Weights of a small GPT-style language model, trained from scratch on English Wikipedia.
Architecture: RMSNorm before each block, rotary positions, no biases in attention or MLP, tied embeddings.
MLP neurons of a small language model. Each row is named by its layer, matrix (down: output weights) and neuron, and shows model dimensions 16-207. Each number is 500 + 40 x the weight over its row's rms, rounded and kept within 0 to 999. Numbers have three digits each. A neuron's up and down rows have the sign that makes its largest values positive.
A block is one neuron, or neurons of one layer that tend to fire together. After each block is what it responds to, as a language model described it from the Wikipedia text at the highest values.

L10.down173:526527449494441466502563538507568481559437560466520494494468525523512513507459533465482529511528449464485587497588572529500414529458556555477502465493557513573560576513577485449509507536529485466518554536462492472476517430470473449566480584537553484486561527504514478495419459456503531503440563488535549528453482472535504443492506454546461520466499478538531523524524447493553512462475524463504500496560547440508489582541503513481560511531540472490592506462616424535507507563560520520583560599487490491473511492552483520505497524595547523492503502469450472475537491532460532534
L10.down303:438499491509503534497557547526522557502474451504540514549557446506531545537527444470479451556514550445456417529482470505498473528504521533519516506465518528484471537586553469468478556543547509483515451480536510515492498452516485588549490509505486490430422524547510496539472591479574484470522508477511527511440510466535595463513504474497457513512440491574478505500525554490421440497514452506434471430483519490548537475529535516492501494494482515505580502450548480430456504467522463485504466456514451501452541546471454557509526447546510525474475527481538611495555454466526501537
L10.down414:492507566503537494486567551501544524467519531488491473456538497483552553469442498503520485549526513490465523495507475526546582492490540451513470552441550500500471477446510538462504440435527477445439525510499492570514463493513430463541587456575517481564492453488485495525469451424497510459553566482480555585495415582496432460617499550545458532501540506499551496519521473492456598502478579544497470576579538545468492470590437526539449501485578527461510467544507451506454540518499486464454565455510526453455497497491465530544431471469495489446496497478471526516526440474503522548
L10.down535:483577429485534501552503469503502469490437543493484507434429518487463531456579450413471538543504510459461541434445515552515443528570482529481543562432534487493488509562564441451550514512540573553478529482457447475458515380490544464516550495480496528538540510546503496430517568421535507504489514508483517568500529454559512440464499461527460472508523532459537520516467517477519511506534519491457537490575525451557485567549513507500558467486530483535594501496590488510485529521524473442512556525491540519543511475473486570535436515548561524508533509495529511495506450452563525496
L10.down548:468514542436504526566535512478440549492536506468499500526481442523486604529533461507485457534572503448493508509460506446515445434457513463493496547437496536534424506525516520525509525576487542480492511502448502497477506434526464577422470460465492528463459536525558549546527473441540497512449538571475548498511514443542430521455435543513519502493495450523508519519518499530459439486528541474427482463447550480500562528481596492494502471474515524403527541545526506435499499556479435432456414491438442509522442533525527490503538585557485423553451524482493549468545442462577461492
L10.down646:489501559489462543528562555467505516447512554475499491502489419534500544475508484479447507510573501478465517461437469422505466489441503499457483546443479510505496478523512482515525525503528519478518515530443511485489530486581456719435471500505508532543420512515504558544511498433588475476438484598509540523497541477534433498497433532536490529491527523500458513512588541540494455539491457487442518449482530455487524509514524545473518494455543483413547487550550549497466544532510430509531465471477477533491466542532498541552523507496437411572497545469449541484510447440493485488
L10.down690:473446486550550504512487533517460523555461472537523508517587490543519489444462429566495495524554541528485486478484512460484519515551461502490566577513521547584474478509468550454450468579542396478574468500545509540479437454526508486459467517497524492495507468519479525485511516536472566471565482417491460427473515509513583495484510539507518511475537557579515506547446472559502541466455533481545536518495567504551532511513476471466438492494531481542467561510549548551578492401506469559492289507546541442497508468424492500571500504546550538411516420523502476508469527591527485468
L10.down702:507499500485487464553454536471460498505470521455414523497494500562533538479488515509449508493489555424536505558444535488533540465538517500497421518486512529489448501520454519564540528476525535478584496504496461470470495492490448583484544489546531469530478503542426516487558520429507467478480594515393500451537534518484515449520564496507536524536507503493474522526476621515485507440501433555550496518438596572515504473489466486455478481436552502485494511485551441465505583491496546577583530464499460508466424497483538483542569462477486533498553511480479522535508521502547481418
L10.down908:462507513559465482425498483522583503510403405555534493472565541500539528480527522524515547603525566578486492481513464513490474448491506534515529501518581498527487528468442533542495504473524436525532464530543475444512494473541507561480425490500473460482458444467530577518497521518462500473490523418557483528474499522460488469541489558486559505474543478551546483520501487514533559521445527474549610510486529447515524478455461535494460477470451473552422445506547497443505486443531477497522388443547533510447549545528370522575470516473490510450592474459488505533476495572504499523
L10.down1218:491537469477476475499521546465444493429465462502475443522492432484489530490529454479461546541522527430476556411523545470486481549539506491552473533487583485532480514524526515500512491518557488484519551507435483559553501405547441582476500563471579526557510491493537507524522545477474513514427520513497540554532425491524457434503464506515504546496548453551499516510507554470454493521502547508443573464556508475572530499512511564481511454456511489416516491559512480431444508640521503429476509446492480533454478514476412520488442491480478498535482489496427469511444516480539519590
L10.down1230:506501493496452546402511534466531510484404539421444509524505466484452490474517517410437497498483495539427486469473483476459476522488483464477498540466485498554525501488545549498424531440483504519533493485454502499535455529466547456500463560524508427502537475485523498493519471509496559458592504466542440469490524505456497422469458498509495510552475504531552457542459474499517559532425512467518578485507472472558512584523522548464504480461526505565506469514515435541578476561541451474513604439519443481512505534354483453528450508428451539490525510408513455488510480441526529462
L10.down1247:457468529473503475592489454493468480424478571515457456504509480514514550571533496460493513516512469505500533463521546566495521417508471514499440487463434527552386487436503537445483481557401541471594563478459456524441544482514469439491427512480495524471422448504473570487475557457465457543485447551465528433511532499621491497474462527526491486435430446511500505579530532472514482490544503524499531491506541502558523521467548511474563531495422482463620493520428509491592472558525496505442440515485482510545439518498526535449472517536494510505444445510489507521514490410495489499
L10.down1331:467500511544474491497482499498525460519448518528528434479420554420501593531524486508477540555517455438549495442411436471503439528447473515478489537455559449496464589541547471543595510425495465501545459489520475473445602485499533590504418480503494521520457550502502469491467539512427527463508541533529501529476473479494400522507495481495487439433518511484502518511505474466553523508494458489531537539523520522565491438522518466539533452494535468518539578520523470477511550532561495451508538493531511503487493410467499485564474467484612491491550518525437545453467460436472506504
L10.down1499:499485535520413520525514420494485473472540517500481523476510424500421493465499486431427510443554534503523426541502470477531561552513519480522436551478466501606483552499487502507551562571553510428497509468543549567536566417531443466538527524546504473534460508550490558491478493462517463524454514431521499430527542539507509493519464455533521537631535501531438490536471518466525526483500537503450497493514536525503553515460553572427527519432507475476581509501615454490484501482542526433442514502510530534459507438435479531562544511481476474431466538488495495459591549496446497480
L10.down1600:430523490474471443457530523486462541444449488507529586496422531503462542546578536465483587541496547464489458534445430561500454499482468495517592479523552484506450561549538499503526522449535468495504481512523475515566503492492537579475531434561535505534437432479450527483561481517513473454540581435491500478499577479559421511577538492568555504591555517538480509482474533511500510497456439489457525531493512465560489571465473563555491470429531456497479499575516512451447452466480482466504583411403500499510535461446477451496490479488463490551535468483509487495517446541533503536
L10.down1706:537549543464552498588493427470501532491460485511483504473497504476554450505580520517521533474500482458518437497488413469458439489441485527509558563536572448414511551414470513537521572490540547500604470532463530471550499561464490515491422494407613452449440457528476490509506463527498560533515547541532496493549588526444461543492461443490470486453509447543541474533493476488500525538477538521491498525514553463479549502458556472501474507501448558432444538536455473423524515510495520519552509519536511470502508518394503482494489555482487488531498437463458518468465562425446544565
Final word-piece of a rare multi-token name repeated from earlier in the text, e.g. Plevitsk-aya, Tatsu-no, War-ped, Nod-dy.

L6.down1166:515574488531509530472507429490447489532493438483492548481524494448562509460510521533487472513522565509461552514542540482464452473559497439541537558471485633465466536506470511491485510455540438473548469502456468444457480441521509581469522446449504422507527440477521480513428487474496461408492516487488499397484489436452525425485387528520492478485533506532494518554457490469529476470529502544502538490441502397491529511522502569552518467508507513463502515520506482577518469556568497491447493435482419554462464482573493489573553487541557509519587521469442539426406475537517489465
Tokens inside date and time-of-year phrases, such as month names before a year, the comma after a day number, and seasons (autumn, fall, Winter).

L2.down235:552541499541532539445449554571512473560479415482475527497481550559438480460529539419582529561466574606506495507519506436436512481480529467517547477487489520496517437570498443516495484476458523476519528523543485476474559551528505418493496555470485510445514532593458487554466506506511537458486514510521473437491494478463524451469463479505546471489505462491512472527537487495535471518511532422546535412478456558414432489533509577473493576480573467479497530459533469474532445452469527593447412447482528487472505482443479522488541503468494517476472557415525427535553494601520523573
L2.down262:532490511462409506485554493589448471541533459527531525432526440441481537562556487464531474524514479497582492434563508498471578461460524549470545441471490474510503480463448501505493507492501526408492510513557451568477500456552515393479456493473509535494465502483519460488386487543486428489547495525486526535409479509515462506562477468539541425511479468543481481489427504460575451525463463510555549498540494535511510518522503476525513435531526492448497518501501501454493487459511481458486381488572505491489448469433457504501615459507439552521565487533493566571531477496577521490
L2.down436:548499511435448465497531577567501407506516450537495514458438489466546517439523485490498542442469532440545501477519516495515473479479514479494552484394484460524505459472399540543508534444535489427483482501514448525484529540451548435474450571462526484494458483530482471511487516507491476469468436540421516474531539491554495476483531563545553451522521496488523456478440453432456499479519514520594492504530400588479520565494548616546520468538494466468479497524531515514491537474460437529462494503487492452497498482469543495481542440426483528484465509492439433477527538522484525491
L2.down672:488493548527484478453474568537527531486527511477538548456382386425556525485481414528464503481538539535454509423428498455433500505526497488486462465414482549523539476508407526496478533517459541469504531512471469546478510477476524419507480535428505463538542561493498533485466518463565491428486496517489568545577460474493520468517465534483508472485580471487517527547536470536494443459470495458577537478488462501445466522480572547453496488529420459506545472484541531543481509502546480532497379542495529557490513526478467444534561470483503471520514485490457481494485486403491528579
First tokens of proper names already seen earlier in the text, often word-initial pieces: Sim(Earth), Mad(onna), Chan(du), Fin(n), Anderson.

L6.down186:485495523500599536499528522528422494495497477446482566426523486477479536495448437557507578454494477422493573456504527472484454424526457573504504465482459458513528501526496478509490546540496447491449468514520446455511516387429483439508509468508543452460520508519505548472442509479435494460458485478457483438508470517508533502528487530522417454478521488563523493525488449543498492473515536504506511530553505494510515458511445510519504462474477472562498452526490510499489512496554497551467479521570526430505385554577492452500491500537505493489535527576487516541460515441514532503
Non-initial word pieces inside proper names, mostly personal names, split into subword tokens, such as Ru-th, Tub-by, Mayn-ard and Boyd-Carpen-ter.

L6.down1120:476460555477532504498433537449518431475516494478548499543464550570498448533507571540505506492475487504454498563571525516508516553554529450536524543496498431502536480525444548492522534501469521535461488451484537544557450518587521499495546561480475508522472536484519550480514514454462508518591463423480439464484589498478512520569464540527476547503564471486544549521536488460524550483521461527539500497517603537499431476508582496507514558499442483499418523491491609530491454465460473389521538481502466467521535486483467477458568438507625440477475535535462523566507539495488479491
Function words and word pieces inside sports-career and match narration, such as round of, came on as, during; also mid-word pieces in names and table cells.

L2.down740:460460462542500405490439594407524502539497525486495440572470509503483486519510387495504453467473549495579484465527514521465472575514413527518473393453520542530507489488452501536491541542567486523505485423520446462504539530481468496455505518527452527514539562420510549526491564463437519559504457439396521448440497567557487498529506436519540566513539535476461522475552487565505484383475504563527502433485432456528466534543463484555515527465381487521552448484484484496477474445540475494494511477513439530503521462501475488437498538583555475477542514506532452523469488493497496527
L2.down1027:566525422455487519459440531488452504433457470543535504440467469413593584493492506536500480509579546494560455532531509505525430491462509513411445470504538545508494469519481526523542518567532491469457505536471506539479471500539504488513490566503465441434443485434531465535457522535513439540457464532539547459458461438459520497490520538554499528489446551472460548501504479515491582455483505522503532485495498510486449452480463477533498438550502481463515472466508493480506502533443443433565457481526599483499483558500529478500525545474497515537439530521474554514514507446549478471
L2.down1079:586488512547461507431491515532530457515457510485466484490523493478514487531521454474481522529450488514540558497497457490536486552421502482483379440490489457421421540429460540490487559552529505477534517497532472545530462452504438494498473514489474568435485518472518527510492490455486470514507517487469509458533433478516481509468507513515534495494427376469529543522532452485467610491517517464496533550552443547470478477503491480439503531495575484468517504527557475429444452473495444476561461572480510540470548472477386446502519563490516445478460459473550505512501450506493497458
L2.down1406:456560498439521444539477562487494518528556479569456482512405441453422441516505444528471522506449504485571482481497487457475490503556500537495475482490474434572468557486455564502499565550534516425511454518479546503488535516510534457432506482519532549523522497475566516533529563507514541533462495461428535450514447495507496464516498524569511474465514470511549478500442492368529473471525534491524482512503455456509538512527438457571489500476530437567559457578483526566473554498507508488517525419521460459471500465535503447507526554534485472427515442485522454490487488527541493550
Association-football words in player and season articles and tables, like draw, substitute, debut, Bundesliga, Town, Rangers, Club career, plus score dashes; occasionally unrelated word pieces.

L10.down238:459524478541528438481511545498502507481553509502409481508515444523556459527495450464402478462444505485466542468515577558485601503539525515504531484458536545515491510486466485528392513538500485475513501501469413467512536532544553446509474511447536512591545509467490455514526545528439500505499527526471498464507415497497488579536592496543492500450533483521493470505475534469543518514460509424537587568497529511501463534537503472480453442478494550551518470567527450555474456531515476498533513548432452512563516521500460515507483446497508487532474476452405515497395558514495454515
L10.down346:500508471488528475445589512529560464498487493572490489534475472541561535509509480444458550471513566550402443498507523565545558505539502485508495468559456470487417497515523466441523504557434534496566597508553593577489472525525546516460501500470520443475478459498459532477527488511500542466501473440407515453445565505585516445462459474489454503470473510537453457485504507461452477438454532562480476445539442504489448541503450502480477520542454449508447539530417557498475482489492496538548438458488590550540520439550528482491513469482518491542468563498498491430555564566462535457
L10.down425:539464506466435498544528489484451552463509516495507537443488477495452527528499481472460514474418558494624557478403505531467414502544481429557467497552488495549464525480500521473538521496479541468427551488425463493439521475548492453466516524460544498568515524488510498458491525526445524547502462535433484492503582514484477547478489535470530446523506431534595481460546415435490461505480527479560500484486499547488513482520546528476433434495466484516525424491447520478491546441458538476459560409586460547520536505492416510439450552502420521428524508485478545509529513503503513499
L10.down509:520557536478467522544492508553550502426469487517554528476517513506489479520478526503554495540463577436515539591436538480506532519451567393526550472430530521513511556552453505548505522530521439473480521513579510478522470504486463484485477482507541462557509546532531448508488449457474461484513552545506557492510521507485520491460363481520525545438505470537526490565435459461503446519527476542512469488478463460475525522533486471505496520444549475493453611539567488571487503535549504531520508492571568455507495514463504497540458519458473497511451538546529550577487519519503529443
L10.down620:526489504493507494559458457497489528523453440543507490467517550488504543482540507540526505563505489524500528502539498529484500506463486513513505537532503484519517439497571447532495441499502531503567470489559551502550486490474500505491471432487510448581530577593486515476515550581481464533513567534495469582541464482461549485463550448520476464541524431509498526482429526500460491409452501489488538526512529482572469503502473447494501486520468513507496484533524499505516462501490508560463608472578508472498486507479553497515546423432487527502492502516487477434519452464529521491
L10.down805:507478439484526549504525568493532527512484501529518470510525556538554519494445478476436480475452513524543491543520467511553390531485576571517518579449550567471471532486495491495478508509452492484532458531529528504464426552471475573515561525467574475499437535519499532472531529409497497538548499520505449470467522511472503470522503434495495518484550528463518514491486543506560564461533509528530526486408526443501483515462533565563488528486499573484570442446472394462501556547520524553459526465457495459418484533507589517479516497502483493479487474461436507522488504503481502439
L10.down811:520498431540437472504484514485571494458520498504413476490466539483494533533502559525444517551507539478558543514429469508434524489441466467479461451547532470489562552479493457527448500508475434515494386531476499517433484488496516515484509454432511479556524502509588496472479490507573553511513604436449472565498486499485468498495504540449519490492529446542552516501543504450505488465483468498477458433549527531496548535474524509462486541457484489558431534495503458509480471473480484498513502444466529459488468485443469440468510469559466523481508556493499515582497490537470464464
L10.down819:448486483465507535467515560449445442488464485448493513462531482525437546443468539505426519502474511559499491460493503432507479570515459480489495441464480511425499605404483463503514490519562437567457525479468538598539483460505479490489514472562579447576492487449497535514477493483469512508489513431581541510502503451446482470480516575536444559485470537469572583473547513468552489534553452515476500592479498478428568540473491467449495505506502463491532499511551498480507573450537457519539559517518513484467488472477478534471513437511470416541513487585494477480499504586480544505
L10.down904:483514479548549526512538496504573481478519554521499423520525507427516534460441453553514494451370493526519427489467501500494528543437528465472562509531447472482433495534507514433558502521461483464452570516541459545454494489491445465456499448433508482574489536506473558454544559498484539489496495474534552465580515462546448511525442447492470511506565565529533443457506562481523562525488459489506552532465508492493508465554484475474550470526462505495458477479522471512475452506514464464518475526527484546477485526460518441504472491523477536537581479477548487490497530517521519506
L10.down910:532527477482545454467510543512513534504458542483456529524491532485550464532440508505547540467548488491530477488565474456455447526554516406451495497468513514503473556413526525483508528535476496529490490507521467570526502472553507569494504483469578476569528489547507527427512516554468470521505433553515519513497472522488554492583529551544492503451533571469563558579432529496493513455517503478569528490520529522534479465444482506491538553510471475505455560591480589567506499514454464598483505496500549481545554477502443471570541502487520489531517603472502504442477472511440458544
L10.down919:504580446471460588512478438446529506562507496513499498498462576539516465577473471536488450538464519529513531489471529440540491516506558490516506483466576554491494491466455435468484506545563490513474468573458540446513496413444470422553571455507505549533476394543570517410476610461466454475521469472500521553563538537498525476543430469532520486486606405569493455523497501392530395431470513580541522522465409539532484467435459567485542486512494511545492493529509517569525588510477490512486506434490530535464472524536554511536522474533477476579540432500535497522471459490440517401
L10.down996:512440555489497554522488564510465430544513510491533432464527512561450560445438520524540453571467559530490507455503533448489538485520483530510534541527475418498538485489514508489401480457514520434466447481504510449582546460527513522513497504521434532520448437443486487558497483473512425470503460464512511558541552519501540485477558491502568536471547458489494447527500459438503464544529593548540514475454436488498588456514424454462490427516470426505539510539459478483475443443530490445484424496492586555560526410475493487499505540559535471546462481507505483523503564469436464537
L10.down1155:621511515483515552485536493503472540542490540473503446480411511503488461498469538464464487482407540491513532561517443461447541426552466522495557522453543528539416494476512480439537476495501491519421480454554535489521498564540467548499523531515519541504431539571509545458517460480458520536530531452487488526512503518508518546524543496537486476537477521466450508470452521547561500502512547476555444501518545480442529623480467525509512484555488481448526485522485582492516558495510436435567492423520548552472466506553425528498546475469546488529483475439508467482545428512494513476
L10.down1304:525502536605485530503512455489452491466516490509488475520547492575466521495493454433523556498526458489493521486498444552529503457505513512511485483474434519442446503458496491515515508495466460488581432501411472614478447494410525537531519504438494542488491577533481520499452492488477507518464519618523538495481488438481532503495544561501494451500505551476519469480528515511452527462507505414500596453525519537558462513390457517552527506473447502633597478471456495515556510482484530511496497511549565517491494440486544440432498499474538515531469425595428463486493510524477514459
L10.down1500:502445496538485583530529522483476475501524471538499481467479457456547554401482453531503480506510563482607458508512522494531552474452485494441537502506488550526522620452457460452488465472552508529527528521495526550404495467472531500526518506511527481536576488491512506523521551498497449506457498521461556506532487529529480569485529564534526547542525409466542551548517529491529463474519516446522550516413526452463551557449491482471524484472477498515564423524586544582538569463475498485495554482469502518452548481484524487452462529446461475433468543465446526522574462521474534465
L10.down1669:436500609515486511552539412543547481602523503488533478499418463532474537475442511533516526539456536437513584439551506484469509438505482481482479570477455524490594555483504518501397554520504443503524516525505504509510480495505535497567521477520500469498485453443566494509498550510516487504417463601514485491447504507500468466462584478562527518523437479462519500499541467474566500456609498499551480417423524415427511517534497547521519453460552532503489482451504543508512429460462520477439505513485525457503500431474455474525522465446513498516538445537430532509503517506464582472
Month names beginning a date, plus final year digits and words like on, a, that in time phrases: Released: July 12, born April 29.

L10.down297:529470575465531529451462552474559537508466560529532416448506433486559495502508537528503447565476464500510479452450464529452538557452544499454413474453436479529504483518529518531483537447437480495477492507510475557518452492499490574531495460568505555520476442466512424482514504482467482499468487458508522473503491489498459487454466500481527509527477465501463578554501519524433472467508481493515452392563452522510449587572546508424523517475437528501452549478482569460482503549502544480450530530432486467428542483443498445540517510478479465498491502500535438508507440482520592505
L10.down427:430479542407493465503528557507488472533534457553438464496459502507476480526504506446461511555503481478453515517456505541431501512498528501571514491493473446548428524534559481559505561458492510488464475497432493432495435463522540482477529440560490463521517497458563478477525464453597522514447508563410444507514468450564500515507403479527528509515524470506490459558536493481483588512461499529470477475481480512513533438482525421508514432505466489431520523506514446476525498576532523438483578457557501518559457461489501562437473492484482474535479605559481550518567469468501518541
L10.down534:465494454534477465502474487469467434450480548583470502426429583558521423510468516547418483471463518461495497446451576561516447507574556511546487548569520495430518520518539474501500537473560519497465553454524510475464457536569516529527502531503529487575558513423547522461516524541502497527395472519567513439495530516459519526511428580508480407434505504505463494526444541494552468583511573476543517472470578553497544496483452549534454483491440475519444525486526470481562538522495576479511523491465502520483509557537490530525483462480578471516522431531584481531522514437518491589
L10.down650:428451496546466440543526509536506498465484492540517501488518521515510559460541528486438495603520484485511533510500508506478489497526580497461516485487457427451472492515499518551559378570419493524489517523507549513510470512486455508496476553413421413435423428500569529420562494501527542467476490452467489546478489466412506555450426502458536453438546498526408508481513549501589491510469499500574554559493513491469497520557476493475446469520494479544525518527498471489502538526518454513458466513500530484495569402487517432552474447485489508487537564494470457525476516528505494534
L10.down756:458531508502536500477536572512417510509488436465443481493439453505490553525482564479459480492503550504500506501475480445496529458494479524421538425574429508469494518488498521551513503446563534497473557479525480464489487497518502530475491472533486467574580520467507497530482442451450496509478524559497556459426488555419493505481576582520534534441481436492559518479569516467502574461550462433509496476547451520471479503536473499503585459465458489538518508514527559494511569493474519471527463586520469550445444540508497519576478539585503579479477518536447531474484400472489483515
L10.down787:466471490500565437502505500505448424493586579557499509534455465482482481566511551452463550528504495453556472501499520551474430567507480516577512531498474498511553520485406439495486457506500577536526541564444513472505513429523534505458479509495457582493523509553497464468521490434493472522520504452512508491586605491488455448536444520467477531497516472521453479463478498547469447483433528450509486521496487571489579529511466500477508489599485524480477507508519552549505482573477464512473455593478495430416525442490583477538483439548530472492517529574463503458476434456528434501
L10.down916:501536498477444515514472490493473454591513494475412482522468506486431498459515496479520440520497536519446536567499436571578530474423470499451478508486471516523611440582566540529496535518554487504521464464491503445546492529571511489495438513488529522486537481481437472432495546563440499543498550507525509434543485556456507534571504470486503473502532509464508529573522468492436515524495473487548397541519488542480512515477461494469481507513512525541481495504472529560448480512510575484503570530483584559521482411500569479515518494505515461511439450526516489565549517531545504494
L10.down1275:554532485545465453561458448453566442543514482489497531524522518493500475529487461483511493488565560521479509526475552542453501453530569458488463493428418464532507468560513499524530604454549543457468556491491392561506447464403489481482458476486595566506489455476539528486523510510541405469535507510531509454532476472487492475426464497529495469535506448450576486452558500505480553491464520417479473485547485467547531459524482494568445550544494518506543531450495525503481511573465526541532464475551447506481516568526456540444486545481466483553445336481506466461617486551503540476
L10.down1326:483512538488598506513481540448466503532423491532427477486525525505544505502498500474471401467476445582496472476551439589511511515406470530406556453515508464475533536493464478539541455465546485574492466599544491412603490442504539552539517439506447468542522460500498493481526567508499506477435523556487463549513530459495508473511542540505448467581487513475470505474472534478478446497511468466509545501407491552486496580552490461473504485517467486497474471454487508536497529532544470471492456543521555555497551540451473519523516522503467487463514522570473474486507543501455435483
L10.down1363:455469532530476499522515491435406473444581440506559489451577536536468469458528456443421491503519462534382540491481500541479407580522533476468460542567545435514529489457505472472564452521523565539497513520496472534492491512404581478479534523478445434453500553492495507549501490474513486479520458487558488543483531465444577561485564444503542502467481426576438491546464471468484462515532435558569455430486503518414559619486539419532466551465534468454538565539492499457480434458503506585503486499506462531457476479463455524519469570528497491526539495538485520531507559506506430391
L10.down1383:421485511510478476475485511564491549444487490495509473495457543421470524463532491529489507511513515538549514444514481516508537503543493496482529472523524524472494481566466494511476377485475410430531481439503552474503436530484536519560512473490486419497469573508545498527514503536504472492513527546496524508564439442492455520442422540536434520518455421544498521461544499509572488547510439495564534489435576538487441485472544565522522510462508590486520481443511566437506479457398530523519491531500422505507528518505481544486549444491537489585577533479494498445435429514543542456
L10.down1406:531457533556469525542554459536522463515521458553533441444512504502566470542525479456496512489483541511513490492520524474503464590524473487514467516553577500500507529492472511511475508557486446469513494460541494568470481407575450501446501567475463540517554428527531483510408502472422451429502492439498488502497511487469509511474510500503486533499567468436459546548510470449443580537471483486517537496538531400454495522453494476496508490565423437479517543612513601516520566481515517433522510544512564455500572476527476517474539456517449477477503550550425513482516525521539507460
L10.down1438:446512538493472444499511536502517440517527486494493463553542489490491474493538437464547499488508502555471463563541570497490490534503581517490481536570482505478480513532541505388573412454479447498468479494489552540534512578469495481464516464442565562458447546508517526578518499564461554519501516501458496482546440501532474563522492571460508503500443463486532526533480567485498510499557405563460451525515564564491483418459521535587452466459444538455493521524484488518471476492492527449554497496521543549425487450449524536560499420523538533545433516488453535478576499491552541477
L10.down1447:405451489459517571662408550513637518432532542540523494551433492462502492477553465531494496510411491513542532497465503556511480456496477572534495500470509507528478516443489499528511545432482516518450516512527498532495512446561538480554486581469543504496490510472525459417463482490460596511556499450476501565467452528495461515539424528559511483504465489558444490446474541430506471463514513473526472447457477526536551521521525419545462486506465587472468520434532448468492432518478513465468449485510529431449483448507514483560453479541420464492524552518489549462419390500519482489
L10.down1598:503500487535510575463403500482508493490527552504535480570432478478545478499473573468470484525557428523525523510533462422454482452511507489590489519581497526502514480469503499492514542445470466455505476441375519498544532409526437576519538497468528563400496466475468500530508523474480488510499494457489480514540490459543506481441514588428478523561543468453467490468524471524465468573504437465537453511485509448509505490474541498459567617457482467456477442485537441555495474501507480463481459506546504447448459476442472504415454471537488497532555479476448511447518423448541537455
L10.down1617:538483521484455503532503475516526513504562496519497495493496462437535513498435527503500464496463497474530468521523420437500508492487482593483467519460463518459559454487529560459499538495544426477520434525446483471548432539555508530428538459536492498449490547542515534518528519494447496445574511493477563491521531466519525445496541542438484508536443571548500549489559503513499564498414514503473449468509434460468563486485475543486424484579514477474495482532519514495417495512524495503484573513546504548497566485400516462497494503565461539512526509461540521467473444483506528442
Tokens opening a cell in wiki tables, mostly column headers and numbers, e.g. Party, Title, Record, match appearances like 16, or No. in sports tables.